From a checkpoint of a small transformer trained on Wikipedia: no biases in attention or MLP.
MLP neurons of a small language model. Each row is named by its layer, matrix (gate and up: input weights) and neuron, and shows model dimensions 32-127. Each number is 128 + 32 x the weight over its row's rms, rounded and kept within 0 to 255. Numbers have three digits each. A neuron's up and down rows have the sign that makes its largest values positive.
A block is one neuron, or neurons of one layer that tend to fire together. After each block is what it responds to, as a language model described it from the Wikipedia text at the highest values.

L10.gate141:138105122111125163134120077093110130089083127180103071150131163168176136142146141097128125156157127113162160147114111154097037093110134132087172076115131175135107143148142111170156204141098130164140146185160132177134095097114124159158145160103069118117163146091140088216094082138139128116
L10.up141:151111094020156069161093072141181114110118107160171159130098149162120107125141096115135133151087159114163190143051090175127130055090106129103128086120125146104156105104104110105141139096091070154118126098172180230117114111139140114166135124103211109119127120112155096106128114108138128139
L10.gate164:124163114131103151127132077089093126177150101124025151135147135107147144141174124133171101114098121118165199141089161131173117107108148139098154125105223123158105090108088172056145133150153100198169103139136120064136132107143087122176135153183133195216160097125120103156110186171142125086
L10.up164:128135127126072123113132117148154104138116155077042150121111128120081167181182186068092088114113098156140168139116197085126114080140148176178138064124156143110138102117100159063134144136141159144126084041111098141096120168125133181107127181147153117133127092068145037094148138121105035085
L10.gate218:168062167124070122105160145101121076169117148109121101123146098183152123134128131075116157203184081182104157067141096146076158107078111109115069127115175140143115120092085152083199149178113052152102114123111124149163134111125209121143132149153152128154136117147139141136138137088133150137
L10.up218:127141142123135114170115115130146136163117140130106065080131105107148105115145078177145166144178087117117109102086099192107150176114095090124149094071204141099120085136141100103185176133144139164136143136075145116154100119073101102123091127092067102098129122070133128102166071071119077085
L10.gate491:166150173213072115112162083128150145166173189195043111134127149112106177128134128157154125132131060123180200162147134148169103121160152088102188186140135140187089126094121118122138141095134102110159098061158127110101175155155126135172093157105096109163154149101158150102109086121094119102
L10.up491:139126130081085107154135139103112145139152116145130132125137139098138096130068170084151156110081153146153165165123155099081091038167122096152107154121196119086169049116116131090136156141099089130086136138074181185145095136158171111157057165145129155094135190084119138196111153144115161136
Responds to: Short first pieces of split capitalized words, mostly S or M, starting names and titles in lists and tables, e.g. S in Sybil, M in Monkeys, Sinclair; sometimes lowercase a or as.

L7.gate293:172141149125132138125173179156137135093115091112091112095141114126169191103161131149152116102188118089155142131119094119100091066143143137118166081065143152137057147146111124144128111145099098155136073091102134056141103113142131106124077157111104137232143118188178178120120114140123104121
L7.up293:122127157091135160133116086086087154099131148111169163064127186159108111135171135149132121084177129024097173113114161113150121088119140180082140127093135127128131123120077153104178093156126177150134112106128177094150111084158132073127131160145089107096132114190094121119092170125154121128
Responds to: First token of a new name, usually a given name like John, Ben, Robert, at list entries, table cells, or sentence starts; occasionally It.

L7.gate445:209107112112084117125153179164078086171189104115164128114188140092130109155111116111121164163066128099089085092122058130147109147151086067133085152121202130137131121159111133119107129114120107076188122131091150124130176104108177151192099107142104128146114160108131096133165188169107093126
L7.up445:134143117088170107130134105114119142126114161060081150146092122082085154164137096175166108124144177168076185068098116097134196186103151141163095126127172174151089073128140115151143153105096143151101114134098101101149075118100048097070154122124095150128131159171098133135091167132174115097
Responds to: Month names opening a date after on, in, or a table pipe (on January 29, May 12), plus scattered mid-word fragments like c, po, ar.

L10.gate99:156223065123071161127131133109113122132101133085110130140142172150100141125139156156099131141112111158082092109147128115109134148144107191114153064159113113176086095166125156159112195113081152165131176120127129093108130092182102126105137153116111158153113127142113094184082138140130122056
L10.up99:113105100092139110114084105189093105110123163120084136114093175130108072128155105068168151191150115143126171162114190105129193121116057100103160162127147152131104175115141116147117120190137092181138089156198048068129084101125158073087141103139128137100090107137134093116140076112090125164
L10.gate175:133117157142139125139115084140134179105085147127104075133140155113117175165086150140095126103067110093123073103100094143132153145157078144135146132083126154113108126122158111147135158125098075149162077151116101087095106125101097136115082098195145166120134144113082118102124122155085131120
L10.up175:138153134132109062091162179145127107172115183158080136151139160133135105060113144135202101093141099107159143084125112106177027172142120091130180138136126154114126172184105186176074113103140169113133085102097103125118175137122152120143108184158136140139086168050089120088152111142128134115
L10.gate234:098145168177115103111073123132202120133162196189159167154123125128066129195089120146143145156142111112099091096065186146145103110122181153145121130112164112182134115189144145118046161125134076136185062100082135120134173105136159146135075112147133147108126134144100092130131151084115118129
L10.up234:102139135136141108135115105144129179128108134114120127112149162131098114120132152131194101041093134119118090099175114111136104069101087141167151086067133191153131114088142075083175176064121171188164120124134129074118120097099069092100146111171164139132134165113097143135105073151151107099
L10.gate329:143157179095112095146045113132125084189097139175132124083198104142076106133148124093161149142119057123110145132145150155155086166103178178150126098076177124191075106233187083197133086100118125158141109107087088136135129090098163116166124155045140126137116124125162172147169189169107142122
L10.up329:205152135123132100122091161182141124177087181133096118147248146107105133128074160089155150158139089137128149088087142102150118133174122078148163085082060104104130082166172090143096121138098142091181089162156158067138135143089161122114168073115174186158108117143128166137121163165047123103
Responds to: Tokens opening a new clause that refers back to a named entity, mostly relative pronouns (which, who, that), also He/but and surname endings (-son).

L7.gate501:130146095163103148038181123171152125138102135107089138149113098110123166167128139123159101140128128113147149093099101117188134135072125128151125128110194119129113124130077169147106108170138150130149126136186051082077118141162141213166134104177098134108143146161108136175165186094185157106
L7.up501:119153159166115127140074102103145139117182129108098088088162134154129134084101127066116115068105152139075131119101161138155134114151131138130154109112174141087109058090126151146116137099150177133154110128157142089129094077131123117162094137136149138148088081096111135095194141129143210074
Responds to: Bare space tokens split off from the next word, mostly after to, for, of or while, as in "for graft"; also opening parentheses and "small".

L7.gate185:163108152127106120142164082077147160114144169111152152132159083113099136115164125150152136103152172114110149110107206142161138093125137160135160079091152175135095135176159117152185168189118132156181156118152122073088169117108118159144081123122061109139114141097134141127165215067148115086
L7.up185:108070187119110116127144126137092135144150116131134093157123113092102103097116076151127154123202183153098102162136150136122105151104083122145168123110107134106135145146073196157109106121194136133108117108150105106098123101105121106110103095085136125127109102121074162186186157066116174108
Responds to: Final delimiters that close a unit of text: the last pipe ending a table row (scores, stats, results), or a sentence-ending period, colon or exclamation mark before a newline or new sentence.

L10.gate112:141129152144099115121154094133091143115202170104148153122154127113138098147122163092130187151123100142121102112090081142158083137164147116089092153106096095120179137181123085125121083128169150123154091161097118101110147090075090129160086138163108104116112127131144075108134130070135119132
L10.up112:109153125086105100148110141125116121089091084086169098126151079128105140128079136118128120151058136067092112139128121091137097116105116099067094109120132105190079140143124136130153186109115150105119122220118125100152141077139116150144096173130091101141101093093185175090078153212121114097
L10.gate363:151133137154085116109171093168090095106148137160077151105122153120116220122107093165136136112159199146127088115135117118195085110121143151125108131131119119116170116150108139088163157118143132157135163132104186126119179100213152129175131144128167171157120100125153124106172140087116097097
L10.up363:104132102179150119120149111173119177140124148114125144152174123160070124104094156083092105129114114142131097077089136139138141121123073070126148180077101077158123054140083116019076131170122109068153108131154136150131186159177089088131157067175128110204130104194117154153158123149114109130
L10.gate392:126128109132091217150156127113141121158159193174105149150138069077098144122066109107073098130155147120114139141103144085159113108117062094140159160143074135134118147137128121165199131127142125096188048122157154104124139105129184115119115178141161128154116131149107102109156148137158093123
L10.up392:127144147107149119133144182130185136138162132095158136122100150049061170163154095115097143185138173109132167153111140107115100135092107128101118117186087140114136123183136110084103143123156137121141069132136179080126135077153138146098140110139185138174132105136125131164149120094129145090
L10.gate492:131114139181098146141171117160146136136094118166127107128111090130145195112189111102124160090092102102141142127096111046082097114169154154128116109147133125132123119133126096147172076163151089077143131097079182164112173134083084171154126110180130156120099131123130178141094103136168082113
L10.up492:126079125195182113120126148212150134123126101119148078164167122119120117114102100173071095109126144126105114099140137085074050160106130080098113075085125135129135154048128160115111196157126104118112164159146156057150096062171137187091128075165086148099115131093156096155112152170143143064
Responds to: Full stops ending narrative or biographical Wikipedia sentences, often after a place, name or date, as in "at Elland Road." or "to Lebanon."; also markdown table pipes and separators.

L6.gate19:222150176100077105152093142146108115086065091120183140080067150137154155121184147147161158113118064147175128116111132207097114117106124105065092127087134067105129127210102087110143083113089109140109173095119153122153174150143091117169081160116135114124149082150121115154104095149162105163
L6.up19:178163186144098130111065170112109141096130116132144202116071110142106161139109133121144174107114094157111090147139179147139131159159143145115090135136042167084139145141154106090131112136094200091143117099114172147152136155128135103082154174104177093073144093116128067149107090177089098130
L6.gate71:148138164131075087112124135161107074144131166181106167147125098111121172144181093146101113093135045137154158103139129089133096096100126120123101134141140145089172112191106110060146150176106097164121144135158122126123185126161149072149150142118111069181189101184127170186123081153116150029
L6.up71:120149085134148093199191122160124196119090139114144119117111158199130195105202179134132152094126137123055149165097095152143093081145119117101125139127105104157123117116117096097129116149132158100146138088113153156078139154132083103101125164138186139090118130114074111101089160075129136150
L6.gate73:170135157163081107137171084058150119121139139107080160092117163139162129120152096091102121066116099124146186029096161128186139065108123147139145167122150104160141137142101048128160107087132075162141099153122161073117137093140111150107110168183085126157122111143133189130113148053148115164
L6.up73:138089105133157100143160126134108134114076154080126169103096101092161180166128075144146095143096073150152153124104152152090137106100070124143142107091187072086054172125155163111149074097127110122095122180112152070126163097133109084177145110159105150173128133139163132124168135138100147097
L6.gate260:141149149148146144118068145142175087058118126140046099121145178135144154124167106131148159145108023130159168102099146144146073128123152123138119077106151108084062081138102095126136109139137111138088145079129157163087161134137198087142152128145137032188117119095100146160117127088143143101
L6.up260:100132117120110142145136130127144171139126146118099155108138162074189143133118134171122120126107066182179134140120091158120112093123115154152117143132129154082094135179133093112171144150056081151149160133146221158130104140141099110155156176112163159090098149160091094169184046138079087113
Responds to: Capitalized tokens, often a lone initial letter of a split word, partway through titles, band, label and team names, e.g. Sony Music, Micky Yoochun, Kids Are All Right.

L6.gate166:148099131125123164154107119106133159163148086100162147135112123145081149111165084158135140116089135083107122129078087126116143081081138225177111143112073160129154129109162111168095076102142100122132097130122099110125138175115105046180112159168143148169099120165105152125156093134120124141
L6.up166:110079177135157143146126116174163125131139118204158173168120140137105101133113130130166111128098105141110160122116122135143167227157120140130128094126131148109131142110150061140115113146150166132156116119169091187092155192144054112174139081123131101089102097104123152066131145207127128173
L6.gate209:162111145222132150135070136131093183160094142109150128152163143137154107049129074112171122112188037063100066147089144128104115128116126148135130152140127140067131104185116141207117136092182097143144108136147133139154099081150159142137086127166132105164086122109150182152161129103122119099
L6.up209:135112144149123155131139130207123169104122134113102067088144162052168081071137092088167105094186147107119139091148097105144170096086128174116155147099144128139103151116115149142099073061119113069091109160145104054132130198119083080090110111150099117184141086126153130098152084165104087105
L6.gate344:114075136144084166118079080084094160116165164103187129151139095190117091145062143152101162102156147165072140126103133158114081081086116084125106169174123159171180088122117128150101103117179051163134173106177093162089176135146124098197042146188106071116126147115134089107064109112140137130
L6.up344:113150184114153122188181171114077174173089106096119173143090172116167198109139146120177157156146172056120173092099100113114149161082093092099092171111093112135169168092082139118091145105147131162125120160136123102095154154140157154127018118139148146117164132216162142192168118115130178144
L6.gate510:212136172202117198141130107170084096184111177110098146203183158143147139133108077073108153136105107120083153083152118065092081142086098147162096134145134161161164153111113151124101116125135026163092161110144060099130100126127120100167120137125100105201108151094147124119139121148145127138
L6.up510:142145194101152149131160116130096152116106075127090127172140143117190159199140034146105138139090156115091126161132172161088153135123134100137092123146142143054165164084097117114113146148119137124157199091109075218079075096080108127119118139182049170155102132140125071115141128148115144101
Responds to: Short word-start pieces like de, she, he that begin longer words (depression, shelter, heaven), number chunks such as 0,000 after a leading digit, and pronouns he or she.

L7.gate146:160115141149135168119169161123154103162142123162152143093181118110064117094136099107099165143128140209126078155105167092146162173122152146161132108132164053134079155183127061176147114173159113165143091077115127116136129089129177129135138118152168136180145117187139131121118138118072139122
L7.up146:163147141086126080157132151123131169136155140171065179072087106113106155122124139121174106144121070111134124131129111179129047110108129148145154100103111199149098106131111175167121140049136096104162095151136087108133116078111198148134127115133128121156137128178141187095164112095110087092
Responds to: Sentence-initial It/He or a relative which/who right after a subject noun or clause, just before its verb, e.g. ". It was", ", who served".

L6.gate330:190077163174108151144150132104113155149122122101176156069148110065108118094078141133151185092087128141079174126138166120074122139171163101117162154115085132101144167126144124136133148127151092128154089116153153087154101149188139156147119135138115147176109113091167093153150083153173139059
L6.up330:116122186122139126144125050105153152193147125141136118094128164123087063158105140135050143145180164118124085161085184081084121203164121098081146166139110127081120103090104163091097140160137067086118174123121134116157163156128155089157165105109105133153100164088135171113133116130103099127
L6.gate339:172111120169106176137151106133117175110157126108090171122169118132082098179099080129159116152119111111111102118099102087114137101178098167102125097145173119092133090119147113189163140171112053113187086114141112104129118122112134150124133178127126091125090119146151136095181150133195152114
L6.up339:107165133132130045152159145117116106106162154061122127126121098140111096148130120141122122086099072132086140185118124144141181126143144137146073113141063114168148176118106130161098135125150117123131105152121136111177147089189146159121120132145163144162149098099141120122085066229159104140
L6.gate444:088109148098099097114163135091194123105135152159141118085218129111107140143112108090131157134092098099119147152068117074107113110142172138154121126106114087179093123141189132204134158112098122102137065102080120112121156091172127137163091144136123128128159115129102088047084255105142146138
L6.up444:133101122143124140134083125161093142099123193078160139085087084181113118196104136144215110146169156173158150138151115123121143155163127135081181148145187129114127133137071129155094144072091144155105184164166108070176158094117092133158106184132199101176099088117212150113167139213139171126
L6.gate503:142083142134096115079091129099140086136129109157107138126128099091136129134137085103117131132082121099165190109129118147032130052118160149165128184125131156162154102125170166127152155121130109106145137116164081057159175072133223085191123135132102093144135139117118071099114102113133132116
L6.up503:134103157080118099123116112110164132102146099112133131160120172065097157096139097138155142121187128122124136169097123045172110163136162117125160117115062107122116137142159140121164081153102112145132116154068130185147105136169087147195166146123159137207153078130135162100132174122129125140
Responds to: Relative pronouns opening a relative clause after a noun, mostly "which" after a comma, also "that", "who", "where"; weaker on scattered tokens like "show" and "&".

L6.gate156:117152137175108163117110164130133124118085145108122127150162139046101185078172115135151108118095187131136168115114089112099070173095090115116118130117114141084053176197120104113107167088109107172161186142116098116115137184134142209158065167147120158170175127122187156156131079134103137158
L6.up156:153143082116131123128093137109107145143107117091103141121108134114190131219118160138080082142137152139085114135137102124085065152091106106109145093142141160164140095109105140140142107190162122058172129112124110080165186099091110109130142123136158101145158188102137189112085205123102150055
L6.gate195:105118167121097126158102110145113084163162124089117114085123127155069133094129108163126109157131129167092109077097061180157150156128095107128165176151080076143088118157143149159100067135130107126145139150063095148139120111161122142145070137073049186112143081169130147162116135147094188108
L6.up195:162174080152162189095138143178134150125179161101068127130135079146141132122129155117150104187097132123125134139118144101048163181129124163142100113122101151168115125179131102144098134177053116133159098063083132105125179128195107149119179108096169076121123149125154187154061095155122143162
L6.gate302:148087155107147106136117155129173111085090160198060147098121141062097125095172071179095079079132089149151138163036135161188133115141111147112174137060175128145150078155106164101081128100074177172112159132135148081101217097154184166160108144114156157146086120141129127123065148107106140152
L6.up302:161105047118142180113111126186136137104144150149184135111162116137095140134111124088106140104115105124082108122084153159153093142190084152097117121136170114177133165152141194129112115152139141133133076194108170117116176127105079120131063173165117132134116101133125064102119192218137093120
L6.gate415:199138152117139112079204157131077146067164172136109169160150133081122159128163146146115147122100177128078116103116077191102130180093151178080149135097141128125123143172111096086130064113124098141175133103135080104135138149144117150124103131156119177130144172134169141104096154155154117115
L6.up415:082115085114131109181120151167122091075101128130103118135129096178171130138126123192137147126163131069113105139097120167148059159183113134131124088131104152118113138176178091183098150095093136063211128183101157088124124074114128091157062152150105130096113138122163139145086152118102147076
Responds to: Month names beginning a full date, mostly after "On" at a paragraph start or "on", as in On January 3, 1947; also weaker on capitalized word starts such as G-, La-, Go-.

L7.gate281:174117187123103152116138133113078121109150140121130115128184202156131104106126134124092085100168112123170162091072081143112130102110115118066118118073182112109142148092094120067079070150164084108099170106161075123176163105164142152163162169183159141110069188111117109089121168159112091093
L7.up281:142169142171128106172161152131081209138098156155142130139203150111143128118106144124141149091194152103139155158105118107130132189128149122040074123095111137107110140079094202125128112157132119118117118092100088097084081142121137145117108118138155211143055150104126132100113137155164133163
Responds to: Number tokens, often the later piece of a split figure, in measurements, quantities, addresses and times, such as 88,000 km², 6000 ft, over 100; a few weaker hits on sentence-opening "As" and "due".

L6.gate104:155105142172103132112145073153168128179104170143154092117121130098112093093141111066155084107129137106125115080125178124174086083127134109171133115110196113059192163132125136160106137140150060098172091126090137072164092128131157190146131153115162116145126183202095193098139130111108109101
L6.up104:113182137135115091206118128090133113062140147124153170096180163047174140088101074163148123127093130183148068170118107149148151091122089189110169148136165118194140099047069147070134162127127136120194136123101125149133166056089107102130110147139120137126126087134132099141127140123089107120
L6.gate128:221193142121110140078140138102147182135171153192143206152131158080067156145106112105114068149113179123191135104120123171098120111130113152079205131131128130146151119145103111164097136122136071168154173133095109087100131120149161180125087136130158132171181148156100094141208152137149143122
L6.up128:182114195178149141135165081148188142114102193120119164114144122121100141129109127090142063121152139139134147115140157134163151173117087123135044110166138139120142089143129083183138181051138122143187118095124108111085082102107184143112141104137127139044066117166120097096176136172108161139
L6.gate389:137117170181120100139161090154136135108153158136182156149165126098185124082111101107146076123104183133195122115127153070127074086160065144119124122132119131110164116174107105130159101225177075099121086107108155057162158090180138172151121158132136125134092124084184081127124162134121104111
L6.up389:155075080162157126105173076167109177146187121109119146110126144118134149088112144105161160130153139148123147066160124099144111128161140141090210188134141107083141111174130084148124164131132142104081130142081129137174147177141119106128079132130146152094100169212083133042126149099078131118
L6.gate419:104144190151153148095129134127154141140129133189168119166189147086070129108122130170125089131169155142127127120114181095168155067152175077127149097163117127176067143143091145111096165135150162175136131151066122087181133146147125155139141171119115158146148157108158102128144108122078152098
L6.up419:108066134084177152142158117088172143107196124110162104143145174091081132168174121125129117107121168089160089115140070132132158081099095139124117166136140118102176139077120159190173090094149132102134112123099105055120176146143102186155109102129119104089120189105061152123248164103163159126
Responds to: Sentence-final periods (also ")." and closing quotes or "!") in encyclopedic prose, plus the stem "consider" in passive "considered by/to be".

L10.gate111:095133120189067119154126163089120089108138100105106058141204158116143096143129090142101166113140117172152126114154159134140077104131120169095166139129123154100147078154132125103112124111138142130177058173129123123119167102130140108111126117107085114144143179147175127162138097110150099132
L10.up111:124103097113099178166133168091104102122131082135153126102215153125108144139111124113107119107150136167071130115121138062087086129150148160131105144095135170115146174167128196078184111064118124154091065121121080143118166136147096130139131117075126140118102177162146219141118124109124106130
L10.gate121:120161133133064140140182087095100149109157146135078141178163170166154147200115120110073149092070105107110121109104110153106076134137122112138183138087167146128097058164132118130137099129143078104103159154134103102138146135153149128132142101124125127161149097088134132152110092109186140122
L10.up121:085095129113193103122083180161146143095082167133158105143219120150165138170153078134099128109123124112160113164154125141181139190119104102071102184095097139140092134152150127150066123107149182150148118156105103107143171098150156115154094110096145165158120116160189190139155131141121074158
L10.gate389:141006127133146103135088151135117131140130191101126152158086156145186179109132130145124100151153120038121165097161152141122125177128130123171175134097144181123104137108129127156186102096101124091161069101127117110165119068072137186090131097206142113114121130078165165086164101141093148090
L10.up389:093102137141143137080177178114160191186136160128145146131106137190156199118142120104175149124130116186124098080131066135161080069152150170118159102223141136151107079135147143151148160106177090083104115112142102135067175118064123141119123112083060079132140120161146129101202154115129074090
L10.gate402:130118187116066117130113126080116103085091128110167144110155153143185169123106068124145151099105058132145120144116156127159127118109117135177144130143156082164062042120138101167153126178074098135130099161084175103109126125130127191119084169150103123092136158094175130166126092114123112096
L10.up402:146162183157123097153112089115125186107104164134147099119132192135141098108127174094105114172116013155102166096075156145105145212161172135177176139102122154091168104139147087160154134133106094175060086100107100192128174057102096074144122108176124078080122131177139118121079122140095115146
Responds to: Tokens right before a day or year number, mostly month names and "On" opening sentences or table cells (On September, | March, Released:).

L7.gate202:144096139150163163097144077100118178109160142153088109146117143167112112153141142118083166090166145143099115113073075110178138119124169196146147179054159081084102145132104127166117091121116097142138140087103078151138165165149163144165075156155119072169143174114117146087128155123105116176
L7.up202:106184120061103113160136157203107102144178178141096116113157124147141111118146085110163140109153119115117152148129100160083150050074105154155189139112155144191131144121228194115109120063169090156125099168160133136081118106091123131133118148147106086140171139111076113162196113134125104188
Responds to: Line-break tokens that end one entry of a list, table row, or match/roster line, just before the next entry, as in "| DD Award…", "- Sex: Stall…", "5. AUT De…".

L10.gate24:124130109173111149169141166066147095132131177157179094086101105198046098111088162100162198163118125122106156092120118166152079137116179120092180150107127105134150140155111169142126184096128105151126100087154049124112175128138163175178141171151134095165148154124085124132116062123133121159
L10.up24:085120099058066145122182135138142111122121096126181084120138134106153178158164128114085097138114169108182066181177107176159122131131104150145155123106132082137157080144135078154115158246096164182151089127137103122106108037113151174124116165102114105188109189175107129109075132115118120165
L10.gate93:141095160096122130125125113117138092179094093100115195229159102148114149149124102115203127088170063112130170093128114149147140087126183127126154140103115099130142066149119139129138110120150150157198174127183106121143175092166124116156109111080104068203167154124149121191161126164145108100
L10.up93:113123128082138148108173150110075114106159092137201124105121131065088169186127161165136114147147096072147119142167120124119141180093084088106165102094089119103090206172141094107168180181106179148140127186180101108161135120109051153115118129173155122174175114197155094190189138137159130156
L10.gate228:166148140106125127087126090115161139107100092116132114112095097162130129076093093148172109132149100140092106116087141170126077154191106094045134097098096125145082119117134153099122166152121150134159047148114122133140175089129158121141151165102137208100122100162128142165127139144141099108
L10.up228:159131172162118088118199046094127119058151126108143119070154091134109107161092128141119182153185127109127083102083106165090116229137108143148110088042125170099098109123134164126132118122158107145131161137113088146128150090118184054167101196177100112159106121166141174134147129126121089175
L10.gate346:093141136125144130143180183174129143132164158165070119139213093125102089136124106101148160095168113145127100125129106106245132222104139142123146083193142144171131156156145211116156119123164120124153111099117069093153173139143221148123123165162110118149157093121152184098179151093123122082
L10.up346:138145134099154105164090188127134128115180124147111180069127091184106123090106131065147122199082112061089196122149116084158077120144132157114173107118115128154103125115113142081151077080131079086109135139089121111127087063060062140122114131100133166153132131124146113174156085095104178114
Responds to: A standalone space token, usually right after "the" and before a noun, mostly in political or governmental prose, as in "the legislature" and "the 47th Parliament".

L6.gate216:093175097080079107083127152102129133139118090188159194184113137190156172071172113119141123094095154136145183106080113060151192102104069146144138148087099125107108079137120111124161106129146121204166135124125115094094131104114136135185131167147111115123120160173087089091137133135081102175
L6.up216:120110138109152135081121152135118066118154085113113143190190106120128156097131118149141094157128082166128115177127146176098159166130077129173069167098054096152083106125137113182101066114126113157142093182134142102144156159144143114147091084123103094208132116169158108108174059063092205151
L6.gate232:129083141128106130074100040114080130079162166166093116191150142107116134111166096169133110087138151134146155154121141108082122109144137133065173109101121161099222144156183080093096096143109110094126149148123060126146100092182160123100111111129155147193162111135130134138128061079090138191
L6.up232:129110144142091126099105156072067146151118119147099104118096168102136114106071107065111117110162116100139108199102076103144071113096126153080086163197134110104176116117133123093129091113156136177100136126140125127143110171129098111105124059090084115131124130153119179189135123052116183136
L6.gate269:146134100132075142131123164113113152124154163192152101166192102141104099136162076164132078181174162097150111121163117058196211109067159154101129185198106139156139101106154104121127113085114087146173150133110168106176127091203111124132099109135137132183161074154163071118127105103140153141
L6.up269:130108093116120154111145122161133147141153172140126189139078127158128107118131157117101123149153122126119077134109071190124132094051124137123148133082087135107143153143109156175095071163110173145140128119149065068097127193113120128119190105122144102123170081134089166113126109082086147208
L6.gate464:100124126133070122069119142103150165178151129126164145140104087156139119089137093099141138086162171128092106126080111174176150071087098165105143171061137142110152123176145116134086090061183096061118077157178082111093122115123074120118092119129120050130155170156128105155100063099139137113
L6.up464:101121114061092137148101138192100186133103141167144056138153138125072148094100118118141105113175127098187126093128106121160168125176133180119117193149127169087074131147196125169123099085110087109132142165191167217123147127152146127223153151159110125146165072112125159119170078126155182114
Responds to: Line break that ends a pipe-delimited Wikipedia table row, right after the closing pipe, as in chart positions, sports stats and election results.

L10.gate23:122092162090134122121122125102138094136125124070142103123165166151133144153128158097191106164116106075073084130128116181099081159128072117107119129135085110107124128135121124194117150179043141216128156163150111143138183097148156123174098157134112132070146159113159152128099066111169155114
L10.up23:107135141130128143136151147128112156156146124095131141117113097201109157162147125053159119050144109132123067095109155092140089119121110152123157080135187132131061143075139074179154153125140100091164137111145102200128121070117124141098141119129134103090146184091135165124173107134139125175
L10.gate142:180118101139089148124101080095088125124129174145086156104147113114164133113186087099129085099149093176169131126187095111164070110126075160125118147107182121203148124120145172108148165069132117157167142174124147098156072095153152189067088155105140154123157184123146149134131134170156159075
L10.up142:149095123112142078130138134135113128160122120158157104109148094161145209105187143122028180100131120163176173125125134052115106161174176144119188149108142146137136096110121092111193070085118117103114133176086156071161176153154117163156125077174109130125073089150147125131120116107078138099
L10.gate399:128124124140098090078104095139111181214099092125187173160177144100134114116138114102086134109209185130168101151090128057115072143139127137110121145178114160110154147108128139184093115099072111133133132127106130088135152107132123188161161189127132109125123146190128129073171107116119098104
L10.up399:104095146116158113105156094129119138129077142155154145120166136110099152203157143157124119088126184103128150135143172120113115086114132073114102165100168147128153167054145158201133108117163180069130118161167107071158181096167178109126059106164120092184146083103118124065131185137094165135
L10.gate417:113068121110098166118168106163121136108143180141104188148108131171133155141147104134125144117098121111088141099100126150154109126063118071088108150123135107171130106142118068143132162127105108175107087198114130093164155109161082157150107185177129081093130146171118126148116132137062141079
L10.up417:163093141114149160092076176091088187127132129146147161221096165126234091145105107056123114087104147149140210099066130141073139134084116117162093122137134140180135100123115075127136161089137071111120101136116146184136142154138110142108120079111124113118157181153141086118166132146174105114
Responds to: Opening word-piece of a longer word split into several tokens, mostly prefixes like de, con, pro, as in determine, configuration, protect.